Weights of a small GPT-style language model, trained from scratch on English Wikipedia: a variant of Muon for these matrices.
MLP neurons of a small language model. Each row is named by its layer, matrix (gate and up: input weights; down: output weights) and neuron, and shows model dimensions 416-479. Each number is 128 + 32 x the weight over its row's rms, rounded and kept within 0 to 255. A neuron's up and down rows have the sign that makes its largest values positive.
After each neuron's rows, "fires on" lists the tokens most often at its 100 highest values on Wikipedia text that the model never trained on.

L16.gate859 [ 99 185  97 133 155 172  70 159 146 111 114 162 110 146 140 101 108  99  77  82 109 161 103 129 107  72 144  92  42 127 111 127 107  76 184 106 154 139  85 128 171  91 103 168 130 199  88 167  75 150 119 123 143  71 115 118 143 111 161 129 124 192 150 126]
L16.up859 [122  78 146 143 134 130  89 117 135 119 150 151 171 140 123 168 166 154 125 137 139 135 170 123 204 111 128 143 134 116 115 128 113  83 171 141 118 111 160 136 122 118 148 117 126 120 151 116 125  85 125 100 179 154 140 118 151 142 102  72 174 129 120 190]
L16.down859 [105 134  33  77 148 121 111  97 137 129  98 118 151 158 186 120 114 142 131 112 137  87 117 166 106 108 145 176 161 147  87 150  55 163 131 123 159 131 123 105 157 188 144 133  91 179 130 163 108 129  89  26 140  94 154 177 100 134 125 143  99 102 146 191]
fires on: " \"", " G", " L", " M", " B"

L16.gate879 [167 105 173 173 113 143 164 189  79 158 126  79 120 201 138  89 131 144 128 184 124 145 131  79 148 101 123 129  76 144 108  94  66 117 149 163 112 113 157 123 119 111  96  40 161 123 122 103 160 142 167 131 119 146 113 148 121 128  65 138 186 130 149 114]
L16.up879 [170 152 186 115 120  41 153  73 172 112 162  86  98 136  76 165  95 148 152 171 111 166 100  91 149  76 103 131  84 153 144 138  29 127 141 146 157 174 109 127 162 169 137 118 137 114  80 158  75 144 134  93 114 117 144 119 122 157 119 154 141 145 124 135]
L16.down879 [ 81 119 145 114  89 105  94  84 147 124  64 156 149 152 146 165 173 139 156 151 127 187 164 151 165 155  92  88 112 168 129 111 114  70 103 116 130  86 151 126 170 168 149 130 109 145 179 141 170  82 150 181 126 150  83 107 130 159 114  79 130 162 149 150]
fires on: " by", " By", " to", "\n"

L16.gate2436 [ 85 177 162 178 155 190 172 122 150 133 120  72 121 139 143 133 125 136 129 131  97 114 131 129  93 159  98 130 141 107 122 114 125 128  49 169 132 132 146 133 115 122 121 155 175  78 148 139 138 107 140 123 137 123 126 114 125 144 164 119 140 135 120 207]
L16.up2436 [152  74 114 168 112  78 180 108 143 134 148 103 124 171 160 123 107 173 113 144 121 191 114 122 134 200 154 187 102 152 119 151 146 181 117 156 111 140 110 100 122  92 155 165 168 132 116 171 109 155 119 117 133 152  94 107 136 195 104  55 117 169 145 115]
L16.down2436 [110 153 172  92 214  90 147 117 117 100 111 114 182  61 143 118 148  94  84 140 108 185 133 153 124  77  96 104 130 112 128 106 218  64 156 120 175 124 104 139 156  94 127 127  64 122 145 175 171 127 122  88 112 155 166 151  85 103 179 149  80 113 108 132]
fires on: ".", ",", " El"

L16.gate1404 [162 101 110 127 164 160 115  71 123  68 123  47 136 105  98 145 174 160  83 104 125 140 132 132 189 158  62 145 160 125 108 139 151  63 173 158 158  67 146 111 142 157 122 130  91 114 157  94 156 143 109 126  85  95 106 164 124 149 107 119 108  92 131  80]
L16.up1404 [128 191 167 154 115 123 137 150 185 121 106  92 171 110 160 140 138 134 114 171 143 127 183 170 115 209 134  77 136 103 113 171 111 130 108 142 123  68 108 107  43 161 175 114  84  76 147 178 124 136 148 165 142  99 113 156  91  82 126  71 100 108 102 135]
L16.down1404 [ 98 142  93 141 112 138 103 108  93  99 133  94 128 154  42 187 164 128 154 118 142 201 105  96 141 110 117 150 165 128  88 116 152 134 129 159  71 147 161  81  82 178 124 130 185 174 130 124  87 136  69 175 158 161 139 160 110  89  44  96 132 152 101 127]
fires on: " the", " The", ".S", " U", ".", " Maritime"

L16.gate1096 [114 125 116  96 155  99 164 156 143 137  67 118 132  96 134 175 146  28 114 141 116 123 184 137 211 163 137  92 149  64 104 169 112  94 151 183 148 117 131 122  96 157 169 155 139  87 159  69 122 100  95 148  84 163 168  83 182 160 127 141 134  92 111  74]
L16.up1096 [ 65 153 109 138 214 122 130 130  84  97 120 153 186  97 126 138  96 161 160 195 188 128 102 130 146 110 165 156 110 160 162 122 130 109 105 138 141 111 156 110 121  96  32 119 126 145 132 207  98 121  81 114 130 140 135 117 112 150 119 140  99 199 149 134]
L16.down1096 [ 75 113 159 131  98  92  99 118 171  70 173 101 141 130 146 156 131 106 189  71 163 110 134 149 157 159 156 131 143 102  95 160  79 142 101 113 163 156 107 120  89 127 159 108 176 176 191 129 171  96 109  89 138 147 140  81 151 185 211 122 129 113 114 129]
fires on: " ", " pre", " Mount", " Pre"

L16.gate1632 [ 53 151 131 159 153 158 172 159  89  80 113 123 112 109 180 121 187 149 167 179 142 103 165  85  95 146  72 180 123 148 106  87 149 140 172 172 120  57 132  93 140  94 100 105  66 131 168  91 119  85  76  98 129 138 134  88 116 151  95 136 159 127  99 113]
L16.up1632 [ 97 101 127 163  70 131 161 166 123 222  94 168  97 125 212  98 113 134 150 109  66 141 120 156 117 190 138 135  86 156 117  83  96 122 113 130 166 124 103 137 167 142 118 148 102  40  95  97 131 177  86 149 154 129 131 199 128  63 149 138 144 133 118 120]
L16.down1632 [192 146 221 181 131 151  76  90 139 177  79 126  95 128 141 136 141 132 127 137 148 196 211 146 132 154 145 149 151 178 122 155 168 120  98 139 147  89  49  68 105 102 134 108 112 139 195  94 124  95 149 166 110 125  85 123  84 118  88 162 198 136 139  95]
fires on: " |", " the", "|"

L16.gate1789 [121 151 121 121 115 108 158 129 196 126 158 130  40 102 151 117  98 122  99 128  79 166  66  90 152 154 157 164 168 181 146  95 100 158 213 113 189 111 123 105 118 152 130  96 113 105 147  88  95  99 128 186 125 140  73 152 110 157 106 107 156 144  96 166]
L16.up1789 [153 139 192 121 123 128 149 213 113  82 106 100  86 171 138  72 140 121 136  97 145  91 127 181 109  79 169 105  84 155  67 161 127 115 139  91 162 147 114 132  89 141 136 135 106 129 109 112 106 170 170 123 109 148 147 129 129 164 120 129 165 145 123 190]
L16.down1789 [148  91 111  99 121 115 120 183 134 136 103 135 112 107 135 137 130 114 120 159 151  62 152 145 185 122 196  94 135  95 188 104 113  71 141  93  71 189  62 112 135 138  94  90 203  92 128 110 106 133 150 185 134 116 131 125 167 153 157 140 154  97 102 134]
fires on: " ", "Ch", " c", " R", "19"

L16.gate1421 [129 120 155 173 143 160 126 149 107 140 120  76 149 132 207 131 129  90 174 128 112 136  65 109 111 146 154 112  80 181 139 119 140 175 155 207  85 100 101 102 142 123 139  96 123 161 114 143  65 137 204  67 151 163 119 107 108 138 104 116 163  83 125  80]
L16.up1421 [104 161  91 166  75  88 119 128 168 190 140  26 119  99 149  36  98  64 124 129  97 163 132  98 173 100 154  82 105 181  98 149 117 122 156 113 142 102  99 150 120 136 143 185 139 160 108 157 126 125 113 143  94  92 114 146  94 172 214 130 147 146 149 140]
L16.down1421 [123  93 117  40  87 159 111 122 163  50  44 150 116 128 111 102 144 139 117 154 165 131 155 107 108 121 129 135  93  78 150 138 113 142 145 110 102 184 206 195 194 119 126 172 144  77 133 142 153  95 122  84 143 127  84 100 111 123 150 135 126  86 175 136]
fires on: ",", " by", " By"

L16.gate431 [128 157  99 188  93 134 134 164 102  93 160 163 119 114 133 131 108 160 158  96 101  84 115 142 128 106 177 140 136  76 128 119 157 170  75 125 154  71 127 138 135 211  91  56 151  99 150 116  99  96 172 155 111 150  98 125 138 120 121 106  85 130 149 177]
L16.up431 [116 159 115 139  82 209 187 168  80 105 137 108 124 110  75 102  90 178 165 123  91  86 161 151  59 102 199 162 126 126 107 131 134  75 154 113 149  74 149 141 104 205 184 142 117 122 133 102 101  78 102  96 125  76 137 117 151 113 139 108 196 198 118 118]
L16.down431 [163 124 145 108 175 189 163  64 158 139 134 140 156 111 103  83 136 140  61 104 139 127  81 107 181 131 143 112  87 152 135 117 123 113 130 152 135 141  73  77  98  68 169 125 199  68 110 153 138  69 170  97 143 122 106  77 186 140 141 100 142  59 112 136]
fires on: " ", "20", "P", "–", "19"

L16.gate1496 [111 128 109  75 111 115 132 173  67 126 168 134 108 115 128 143  90 129 145 169 162 147  99 128 113 119  76 134 116 130 118  96  87 117  82 122 103 132 112 162 118  64 118 196 192 127 121 151 143 124 114 111 183 131 104 142 106 116 104 152 126 128  94 123]
L16.up1496 [154  75 120  60  98  98 120 102 163 145 129 153 147 200 127 102 168 152 111 108 185 103 126  94 100 178 163 136 149 166 163 165  90 124 138  97 127 158 141 141 148 149 135 122 166  84 128 114 119 123 170 109 104 145 142 130  97 130 136 113 198  83  88  79]
L16.down1496 [110 162  97 103 161 112 118 127 114 107 145  83 128 110 111 118 131 114 173 100  73  81 136 112 139  75 116 159  85 105 129 117 162 117 144 173 150 192 149 114 105  88  76  92 127 101  50 193 124 167 121 125 108 103  65 157 125 159 120 113  60 152 187 155]
fires on: ",", " by", " of", "|", " and"

L16.gate1485 [118 130 153 108 147  97 177  86 190 104 202 181 171 164 150 126 166 125 118 167  62 160 103 125 101 121 172 109 105  96 177  91 146  86 102 146 119 138 138 179 114 148 127 148 165 153 117 127 144  89 116 112  92 109 107  99 169  69 170 130  99 108 138 109]
L16.up1485 [196 124 134 186 149 111 150 100  89  99  95 157 123 178 119  91 122  98 178 145 160 138 121 146 106 118 177 156 127 142 166 127  61 151 144  74 148 140 143 161 170 104 116 163 154 107 116 101 117 146 121 101 108 147 151  89  69  86  87 179 144 133 139 175]
L16.down1485 [148 101 149  99 158 109 160  90 145 122 135 134 124 159  93 118 106 113 108 175 167 120  99 152 142 109 109 157 103  77 186  84 185 145 170 132 147  93 119 164  99  38 167  85 120 200 147 113  75  75 128 117 122  95  93 125 124 124 165 101 115  65 160 107]
fires on: " |", "|", ",", " R", " ("

L16.gate399 [ 81 151  79 156 158 185 189 172 139 129 169 104 128  80 130 173 142 116 182 123 125 140 113  22 140 181  65 123 135 109 121 119 152 148 180 103 118 179 126  64 101 153 145  68 100 113 145 104  80 112 165 133 174 144 139 133  94 138 118 114 158  98 110 131]
L16.up399 [144 132 117 103 113 144 100 116 134 124 189 108 176 133 185 103 169 122 121 160 118  97 149  88 158  96 138 127 136  74 161 139 186 151 144  86 145 177 127 148 144 147  97  99  96 132 169 157 114 149  49 165 119 122 126  87 120 107 151 112 116 137 140 124]
L16.down399 [115  90 120 114 145 144 133  93 124 151 132 116  86 107  81  97  78 115  77 140 157  90 115  80 167 112 136  74 104 143 139 132 151  99  92 119 122 126 113 137 148 138 110 107 149 107 152 177  80 115 117  97 159 147 158 157 150  84 107 157 172  99 169 141]
fires on: " in", " of", " studied"

L16.gate280 [101 188 158 111 182 107 100 181 149  93 139 158  78 148 118 105 122 168 142 109 114 129  96 122 123 121 134 128 143 159 145 133 125 114   9 204 119 142 161 167 145 150  99 125 145 119 106  76  89 117 176 128 142 178 148 122 135  56  66 141  86 153 103 122]
L16.up280 [115 192  54 161 142 142  97 153 106  68  87 101 127 154 186  75  94 154 196 111  70 152 202 212 135 160 147 133 148 130 131 125 153 105 147 153  86  62 124 116 137 111 188 184 137 151  92 141 120 137 108 143 137 182 211 141 156 122 156 158  97 153 139 144]
L16.down280 [125 108 113 137 127 111 129 213  73 109 140 183 152 169 161 130 129 127  95 111 192 131 170 122 140 125 172 112 125 128 107  91  68 177  45 129 155 110 145 142 167 133 112 122 145  82  70 117 173 138 126 153 107  82  42 145 125 127  59 162 155 107 122 126]
fires on: " A", " G", " a", " O"

L16.gate49 [117 129 173 139 108 129 118 165 137 112  81  62 132 154 131 138  73 111  56 171 129 134 106 144 118 131 166 161 160 112 114 129  88  79 102  28 113 115 122 115 108 154 142  91 171  91 167 158 152 142 147  99 127 117 113 121  90 105 188 154 157 141 100 159]
L16.up49 [132 132  80 199 154 144 132  84 130 188 150 146 173 114 120 108 135 175 108 136 148  96 127 169 149 154 136 112 113 101 117 150 112 116 157  97  96 135 130 152  98 142 133 150 158 119  85  90  90  74 190 127 142 242 142 182  92 121 128 116 155 134  91 110]
L16.down49 [144 138 116 109 169 109 161 129 143 145 202 157 182 139 134 106  88 152 141 186 109  91 139 143 116 153 185 154 173 124 104 139  95 140 144  94 132 126 152  98  81 155 119 201 157 160 144  94 142 109 161  76 104  96 127 128 127 148 121  98 101 149 200 208]
fires on: " ", " S", " J"

L16.gate924 [108 140 118 226 121 120 163 146  99 163 181  90 140 181 196 161 129 109 108 122  96 159  99 124 115 107 139  98 191 130 237  95 101  52 121 103  82 102 113 156 142  93 184 191 103 130 143 107 135 132  88 147 152 108 108 128 130 153 106 150 183 120 126 150]
L16.up924 [122  94 113 135 159 129 152 198 136 103  83 103 124 114  81 147 143 138 171 155  74  72 145 122 140 125 157 145 137 116  95 128 119 164 132 127 165  58 115 142 178 104 165 172 145 151 158 157 200 133 126 203 151 123 136  65 182 110 138 130 134 146  93 100]
L16.down924 [150 139 205 197 145  98 147 173 137 118 169 111  98 121 160 127 101 128 165  79  52 127 141 166  93  74 142 108 133 106 141  51 152 112 147  72  97 110 136  82 125  98 152 120 113 132 139 115 138 195 112 160 106 183 135 179 130 162 117  98 146 124 109 145]
fires on: " ", " the", "20", " .", " ("

L16.gate939 [115  79 203 173 116 108 142 125 130 125 113 168  74 110 126 117 146 179  92 100 114 132 101 144 103 163  74 155 108  75  98 142 139 124 133 137 107 106 121 156 142 112 109 104 159 159  97 109 134 147 142 131 142 128  97  82  99 104 126 162 130 147 124 129]
L16.up939 [132 130 118 115 127 141 141 112 119  84 122 178  38  88 130 121 152 140 153 103 183 159 157 132 144 116 140  98 155  75 115 100  90 103 175 154 126 134  87  74 140 175 129 147 127  97  72 122  83 109 172  75 141  88 139 134 144  61 138 217 136 150 190 158]
L16.down939 [146 146 171 139  52 133 123 139 127  97 123 114 118 161 139 133 150 120 149 156 189 140  91 135 126 135 151 142 140 154  80 101  48 148  89 114 103  93 117 105 146  74 135  92 122  74 105 179  94 113 139  92 140  93 106 129  73  75 134 165  97 108 113 125]
fires on: " |", " (", " J", ".S"

L16.gate1022 [114 124 145  95 188  99 121 134 111 164 150 128 109 136 202 117  86 115 160  90 124 126 102  80 122 125 185 195  90  70 171 126 135 185 155 107  74 143  98 182 149 101 140 176 121 164 100 123 124 172 147 154 138 136 101  55 167 116 134 184 153 129 149 160]
L16.up1022 [ 93 151  66 208 119 147 155 136  90 116 141 139 113 190 169 132 112 129 138 112 108  82  95 111 111 228 128 153 141 127 156  48 121 105 147 128 103 147  91 168 158 129 124 166 184 132  88  75 104 164  82 124  92 174 154 116 122 122 173 157 119  82  98 108]
L16.down1022 [136 109 106 182 120  74 118  82 116 171 134  98 115 160 124 146 142 158 108  96 134  81  55 102  71 164 109 116 150 125 114 165 162 123  85  80 124  87 174 136 183 142 156 141 167 157 100  88 135 121 135  89 210 161 127 111 163 116 119 152 112 142  68 161]
fires on: " A", "A", "D", " a", " An", " Av"

L16.gate747 [115 130 128 187  78 116 146 148 148 193 104 132 148 126 113 106 140 149 165 212 189 109 111 115  80 115 100 128 165 194 192 117  75 106 123 125 101 212 114 186 153 106 112 138  78 128 118 106 160  92 155 152  77 107 154 129 122 185  83 141 142 110 129  96]
L16.up747 [142  99 116  82 105 136 220 114 100 175 118 150 113 189 146 141  43 117 139 107 184 128 138  44 110 153 143 154 169  70 112 141 155 112 123 165 141 132 131  90 177 168 141 139 149 141 132  81  99 179  86 110 120 230 144 130 125  83 128  87 114 137 129  95]
L16.down747 [101 166 101 147  89 150  86 126  74 139 179 141  72 179 144 197 133 189 119 157  70  52  69 160 140 129 130 116 100 126 147 114 191 110 113  51 133 183 117 102 106 134  86 165 149 145  93 138  87  60 132 103  79  68  79 145 119 143 136 153 129 154 118  89]
fires on: " |", " ROU", " –", " by", ",", "-"

L16.gate1015 [144 107 188 120  90  80 170 110 123 176 158 124 123 186  79 137 164 126 139 140 104  89 150 180 177 103 135 100 137 128 153  95 120 149 145 154 131 135 105 136 163 168 119 154 150 161 121 106 154 135  81 162 201 142 142 161 132  98 132 159 128 116 140 139]
L16.up1015 [158  77 153 143 122 137 106 111 156 111  99 143 188 169  82 145 120 130 112 127 106 137  90 145 119 116 131 147 127 113 149 119 100 184 173 128 120 125 153 134 200 102 138 164 137 171 191  75 182 108 105 144 142 129 165 156 176 121 180  90 119  96 151 111]
L16.down1015 [170 182 154 137  88 122 147 130  99 150 100  88 107 117 133 131 157 179  86  93  82 191 112 121  95 123  69  92 130 125 156 168 112 115 131  52 188 146 166 120 178 164 122 166 141  65 105  92 114 167 115 105 126 110 147 171 142 103  90 134 170 180  98  85]
fires on: " is", " C", " are", " c", "C", " K"

L16.gate481 [133 107  93 172 116 122 136 138 129  82 122 121 106  75 220 160 116 173 114 118 114 153 123 105 135 140 128 138 100 129 111  62 119  95  82  99  88 163 117 130  76 119 131 150 113 119  93  66  87 114 191 160 134 112 161 169 146 151 163 114 140 116 144 160]
L16.up481 [156 129 186 161  97 194 126 109  89 109  97 119 140 200  71 237 175 121 113 158 165 115 137 129 117  94  43 137 106 155 101 107 137 148 136 140 223 168  87 115 135 145 127  89 107 153 134  87 165  93 136  91 136 108 133 134 196 111  99 140 162 102 106 101]
L16.down481 [141 160 104 109 151  89 164 145  62 103 161 108 109  78 169 135 102 158 147 110 213 116 112 113 142  99  92 134 147 171 133 164 134 132  85 131 181 123 140 126 168 132 154 124 140 156 104 139 130 155 141 158 153 100  45 180 114 165 108 170 137 117 105 120]
fires on: " can", " has", " F", " have", " could"

L16.gate411 [ 72 135 141 116 144 186 160 113 160 112 188 133 152  81 131 129 118 142 108 137 207 120 147 157 127 111 160 140 142 124 110 173 157 146 166  59 177 159 133 105 115 128  84 149 160  85 155 124  98 131 115 113 196 149  95 176 178 106 118 153 103 162 144 160]
L16.up411 [126 116 175 148 131 119 116 109 151 146 103 183  78 113  94 112 111 100 130 133 137  88 182 160 117 147 143 132 108 117 110  90 156 137 139 157 130 140 122 113 146 142  54 132 118  56  87  77 129 153 160 125  24 139 131 162 148 173 175 112  78 142 146 133]
L16.down411 [ 78 116  94 217 120  85 145 133 182 132  66 129 147 190  89 113  83 141 151 169 142 124  99 126 119 181 139 106 149 158 127  97 133 116 172  85  71 151  88 172 139  90 162 168 173 104 121 168 146 120  81  92 107 133 114 132 104 143 126  76 159 120 124 154]
fires on: " ", "-", " \"", " the"

L16.gate2010 [ 94 117 123 128 138 112 151 141 156 159 119 133 135 126 115 148 154 147 119 118  90  96 133 109 121 144 163 127 124 129 139  99 137  95 130 174 159 146 183 130 113 135 142 104  91 130 123 124 144 166 157 139 182 108 154 167 153 176 126 134 111 107  95  97]
L16.up2010 [136 195  77 137 136 127 166 134 133 103  94 139 114 209 145  98 152 156 124 118 149 159 148 143 116 161 193 120 153 145 133  97 114 157 149 114 188 107 109 127 134 138 121 108  63 178 128 153 118  96 153 159 157  79 103 160 139  61 181 181 172  77 105 139]
L16.down2010 [159 146 112 130 165 127 103 154 120 167  67 166  76 142  90 167 133 152 139 154 136 175 106 124 165 113  95 194 150 156 129 112 158 113 112 168 144  97 108 189 107 140 131 165 127 124 141 152 139 109  97 104 119 143 150 161 156 102 151 153 171 143 129 122]
fires on: " has", " had", " have", "R", " R", " take"

L16.gate2192 [141 148 137 168 147 150 142 167  91 132 151 159 119 132 176 104 117 129 106 122 130  68 163 194 151 114  43 121 181  72  89 127 185 129 141 105 131 133 122  59 167 124 133 126 131 164 164 136  70 164 120 204 109 113 133 118 128 188  74 164 127  99 108 118]
L16.up2192 [125  99 114 135 147 177  94 176 112 141 114 117 152 162 117  78 147 163 160 151  84 168 124 122 139 118  91 142 102  95  93 168 143 180 144 108 189  37 109 117 129 196 117 125 153 106 165  87 103 102 125 109 129 133 103 149 161 147  51 124 131 117 126 162]
L16.down2192 [131 144 112 118  94 149 124 176 191  95 123  55 104 126 109 168 143 138 122  96 151 120  94 137 136 122 129 127 110 141 100 105 104 117 156  91 110  48  90 144 127 162 185 147 121 104  87 123 111 158 141 135 110  63 167 155 115 139 128 141 159 126 162  98]
fires on: " the", "'s"

L16.gate1832 [ 93 142  95 121 109 101 159 137 222 127 143  61 137 107 203 137 137 112 137 125  94  69 106 138  83  67 162 157 133 110 195  95  68 105 154 123 178 144 154 176  75 167 169 130 119 151 180 135 182  73 123 163 101  66 114 113 135 119 114 178 115 142 139 174]
L16.up1832 [132 145 114 130 183 124 110 158 134 109  67 133 145 108 105 111 180 185  93 134 150 102 101 146 114  80 159 146 158  69 189 123 129 209 142 101 184 165  85 120 114 170 105  72 124 161 103 180  81 135 150 115 111 192 131 159 103 199  94 219 111 164  47 166]
L16.down1832 [138 137  98 170 160 129  92 174 117 143 157 119 111 149  54  75 140 107 161 138 111  32 108 179  52 174 127 120 159 140 115 139  64  89 169 162 121 127 113 100  87  72  89 112 147 149 122 202 162 115 128 123  99 173  74 135 128 134  65 159 112  74 133 116]
fires on: " ", " was"

L16.gate546 [143 127 152 146 104 148 156 131 184 128 128 126  94 109 156 154 114 116 146 179 163  86 140  86 131 112 132  96 197  95 100 141  98  85  54  82 127 159 169 112  81 174 129  90 115 111 121  72 155 175  83 155 108 187 157 174  87 152 102  68 121 116 120 110]
L16.up546 [172 133 143 116 126 128 140 131 135 152 211 139  85  93 115 134 160 102 150  91 166 138 109  95 135 138 153  43 197 135 153 178 135 137  61 133  94 170 196 156 118 178 150 146 139 109  93  69 139  99 151 140 176 171  72 191  66 126  75 103  99 123 122 151]
L16.down546 [153 113 143 177 145 121 164 154  98 118 167 156  77 122 158 111 151 144 169  70 154 165 165  66 165 152 133  94 186 127 105 110  92  63 175 133  89  96  81 112  80 145 161 132 141 127  99 190 170 120 169 144 135  99 142 118  86 126  90 142 109 123 112  82]
fires on: " |", ",", " and", "="

L16.gate1716 [ 91 142 151 129 133 131  97 128 139 108 126  53 159 111 146 153 167 168  98 120 113  96  94 136 145  86 106 132 151 128 119 130 114 124 127 155 178 111  68 190  95  53 150 122 162 169  83 128  15 142 128 162 108 128 110 186 149 150 144 158 124 127 170 229]
L16.up1716 [166 134 214 123 125 128 171 111 154 139 149 129 167 110 117 124 184 106 140 172 114  41 101 121 130 146 130 185 132 106 121 124 135 116 149 161 149  90  94 157 129 128 143 185 144 130 130 159 146 125 166 131 154 138 151 145 160 133  98  97 153  86  85 135]
L16.down1716 [ 96 150 130 160 129  85 111 134  81 184  93 118 168 138 121 137 142  40 113 138 152 134 111 130 135 151 117 152  63 111 150 100 130 115 134 203  75 109 109 164 106 132 144 102  90 144 143 146 106 131 172 176 104 155 144 189 141 123 120 114 141 152 193 155]
fires on: " L", " "

L16.gate319 [115 129 152 145 126 112  89 124 168  95 115 156 116  97 116 100 240 125 137 123 167 104 131 157 110  86 147 141 153 108 134 135 102  82 120 131 108 153 143 113 151 164  84  64  73  97 125 127 123 131 161  99 114 160 105 214 147 147  98 162 152 112 132 120]
L16.up319 [107 135 142 127 163 161 166 168 119 159 133 118  75 146 100 157 119 109 127 121 117 124 134 162 143  90 103 100 156 157  69 124  83 156 127 139 160 121 138 187 159 127 127 147 137 136 118 147 165  89 135  99 147 162 159 128 172 100 161 152  98 140 164 133]
L16.down319 [119 141 102 117 132 149 200  55 121  75 111 140 167 109 160  93  66 114 107 153 136 161 189 106 102 186 154 134  90 106 154 106  82 166 142 148 123 155 131 122  87 140  46 148  91 131 159 117 186 156 146 149 127  80  97  88 148 161  73 135 191 170  53 140]
fires on: " ", "20", " b", " (", "19"

L16.gate1468 [124 102 151 126  84 117 141  94  91 169 155 164 147 139 118 107 133 142 111  82  89 133 147 177 171 139 106 154 189 152 137 167  87 140 196 151 107 139 157 146 126 123 100 143 117 107 185 125 130 176 117 161 116 149 110 111 147  74  70 145  95 120 120  97]
L16.up1468 [125  68 142 132 130 108 125 101 113 122 179 131 102 116  51 115 134 149 143 156 126 144 128 211  95  94 108 144 127 128 149 134 141 141 163 175 195 154 137 138 136 102  76 123 120 141 129 101 121 142 127 141 103 129 148 158 133  58 131 145  75 134 183 153]
L16.down1468 [145 122 167 154 120 111 170 116 158 100 132 140 164 153 142 127  83 170 117 127  75  84 171 159 143 126 143 129 210 157 116 120 213 127 110  55 119 151  82 128 124 137 141  72 140 171  97 108  97 135 147 124 100 107  48 144  74 147 121 116 173 120 110  86]
fires on: " He", " She", " and", "He", "en", " she"

L16.gate1769 [164  99 100 125 149 155  97  89 185  89 165 123 130  98 121 121 162 186 139 130 173  61 157 103 102 184 144 135 157 125  56 139  97 138 138  78 190 135 109 106  86 180 160 150 146 174 122 175 129 102  90 118 102 127 137 142 105 143 148 120 127  89 197 137]
L16.up1769 [153 106 167 109 152  77  78  80 161  86  76  83 154  38 126  54 111 180 130 151 153 125 149 129 101 233 133 134 123 108 139 113 119  82 126 147 119 151 166 136  88 125  99  94 172 107  99 175 130 114 119 118 163 126 158 144 154 104 149  78 179  91 127 155]
L16.down1769 [181  76  52 100 114 129 115 158 156 141 116 115 128 147  75 106  37 141  82 128 154 144  86 207 126 143 137  87 136  60  93 167  90 134 147 120  72 138 155 154 139 107 142 118  89 142 128 169 134 102 124 103 181 113 124 182 149 130  74 141 224 120  86 115]
fires on: " of", " de", " se", " st", " Se"

L16.gate2306 [142 104 130 124 127 142 136 255 135 145 151 131 120  95 156 144 132 124 115 119 151 143 109 125 160  88 138 127  88 107 121 160  90 125 115 160 157 166 161 162 128 118 153 180 118 168 197 136  76  61 143 143 106 129 112 122 121 148 150 128 120 155 123 129]
L16.up2306 [182 128 176 108 146 141 199 160 115 108 132 165 159  78 103 168 167 129  72 196 103 136 110 151 145 137 124 126 107 154 146 105 114 156 102 142 184 144 116 147 111 103 123 140  77 136 121 167  95 173 112 171 132 208 102 133 112 175  91 172 131 183 179 128]
L16.down2306 [136 143 167 109 112 174 179 139 139 118 154  98 134 100 104 147 172 102 161 154 119 125 155 148  90 204  93 128 107 140 187 112 188 126 175 127 126 160  70 139 144 169 117 161 111  55  97 172 123 108 126 129 111 114 111 125  78 154  56  52 200 125 195 118]
fires on: " un", " ", "-", ";", "_{"

L16.gate417 [100 130 129 108 111  90 110 154 134 149 101 172 121  76 130 171 175 166 178 144 151 129 168 120 132  96 173 138 129  64  96 125 147  93 107  97 204 184  80 132 108 136 125 126 128 128 142 155 103 121 149 141 113 130  31 141 108 142 142 138 101 101 133 140]
L16.up417 [139 176 103 140 123 153 110 139 145  85 104 156 169 112 219 113 156 115 141 122 168  91 144  89 159 124 152 120 135  61 192 127 124 117 133 178 185 181 151 161 139 156 137  73 156  71 148 120  78  97 128 144 153  89 184 101 106  85 165 125 109 142 139 134]
L16.down417 [172  70 127 161 170 149 145 131 117 160 116  98  92 116 147 104  94 203 104  50 170 101 108 121 126 136 148 124  87 166 140 108  94  99 108  77 137  91 166 183 127 113  90  81 150 134 141 179 153 143  96 152 159 138  83 118 140 119  83 107 176 120 175 163]
fires on: " in", " Ne", " into", "In"

L16.gate1405 [178 129 103 126  99 123 201 178  95 151 179  88 145 119 130 133 163 116  66  88 103  93 110 139 151 155  98  63  55  95 110 105  95  97 134  46 138 125 117 135 121 184  91 137  97 131 113 108  87 112 123  58 166 122 135 159 129 196 108 112 196 108 233 126]
L16.up1405 [ 83 218 144 198 137  89  98 135 139 154 134 107 126 137 120 105 165 128 184 159  87 112 162 233 147 131  87 102 112 148 164 175  88 197 139 139 117 115 145 148 148 100 131 124 138 141  72 165 139 154 160 153 138  74 153 118 127 132 164 137  87 125 129  97]
L16.down1405 [116  97 136  91 163 124  87 119 114 118 171 208 121 118 157 152  66  85  66 146 232 127 144 126 214 148 138 132 116  97 163  89 193 117 138 159 173 139 140  65 129 152 116 180 119 179 171 103 176 137  96 145 150 180 130 123  76  98 119 107  99 125 122 122]
fires on: " ", " +", " was"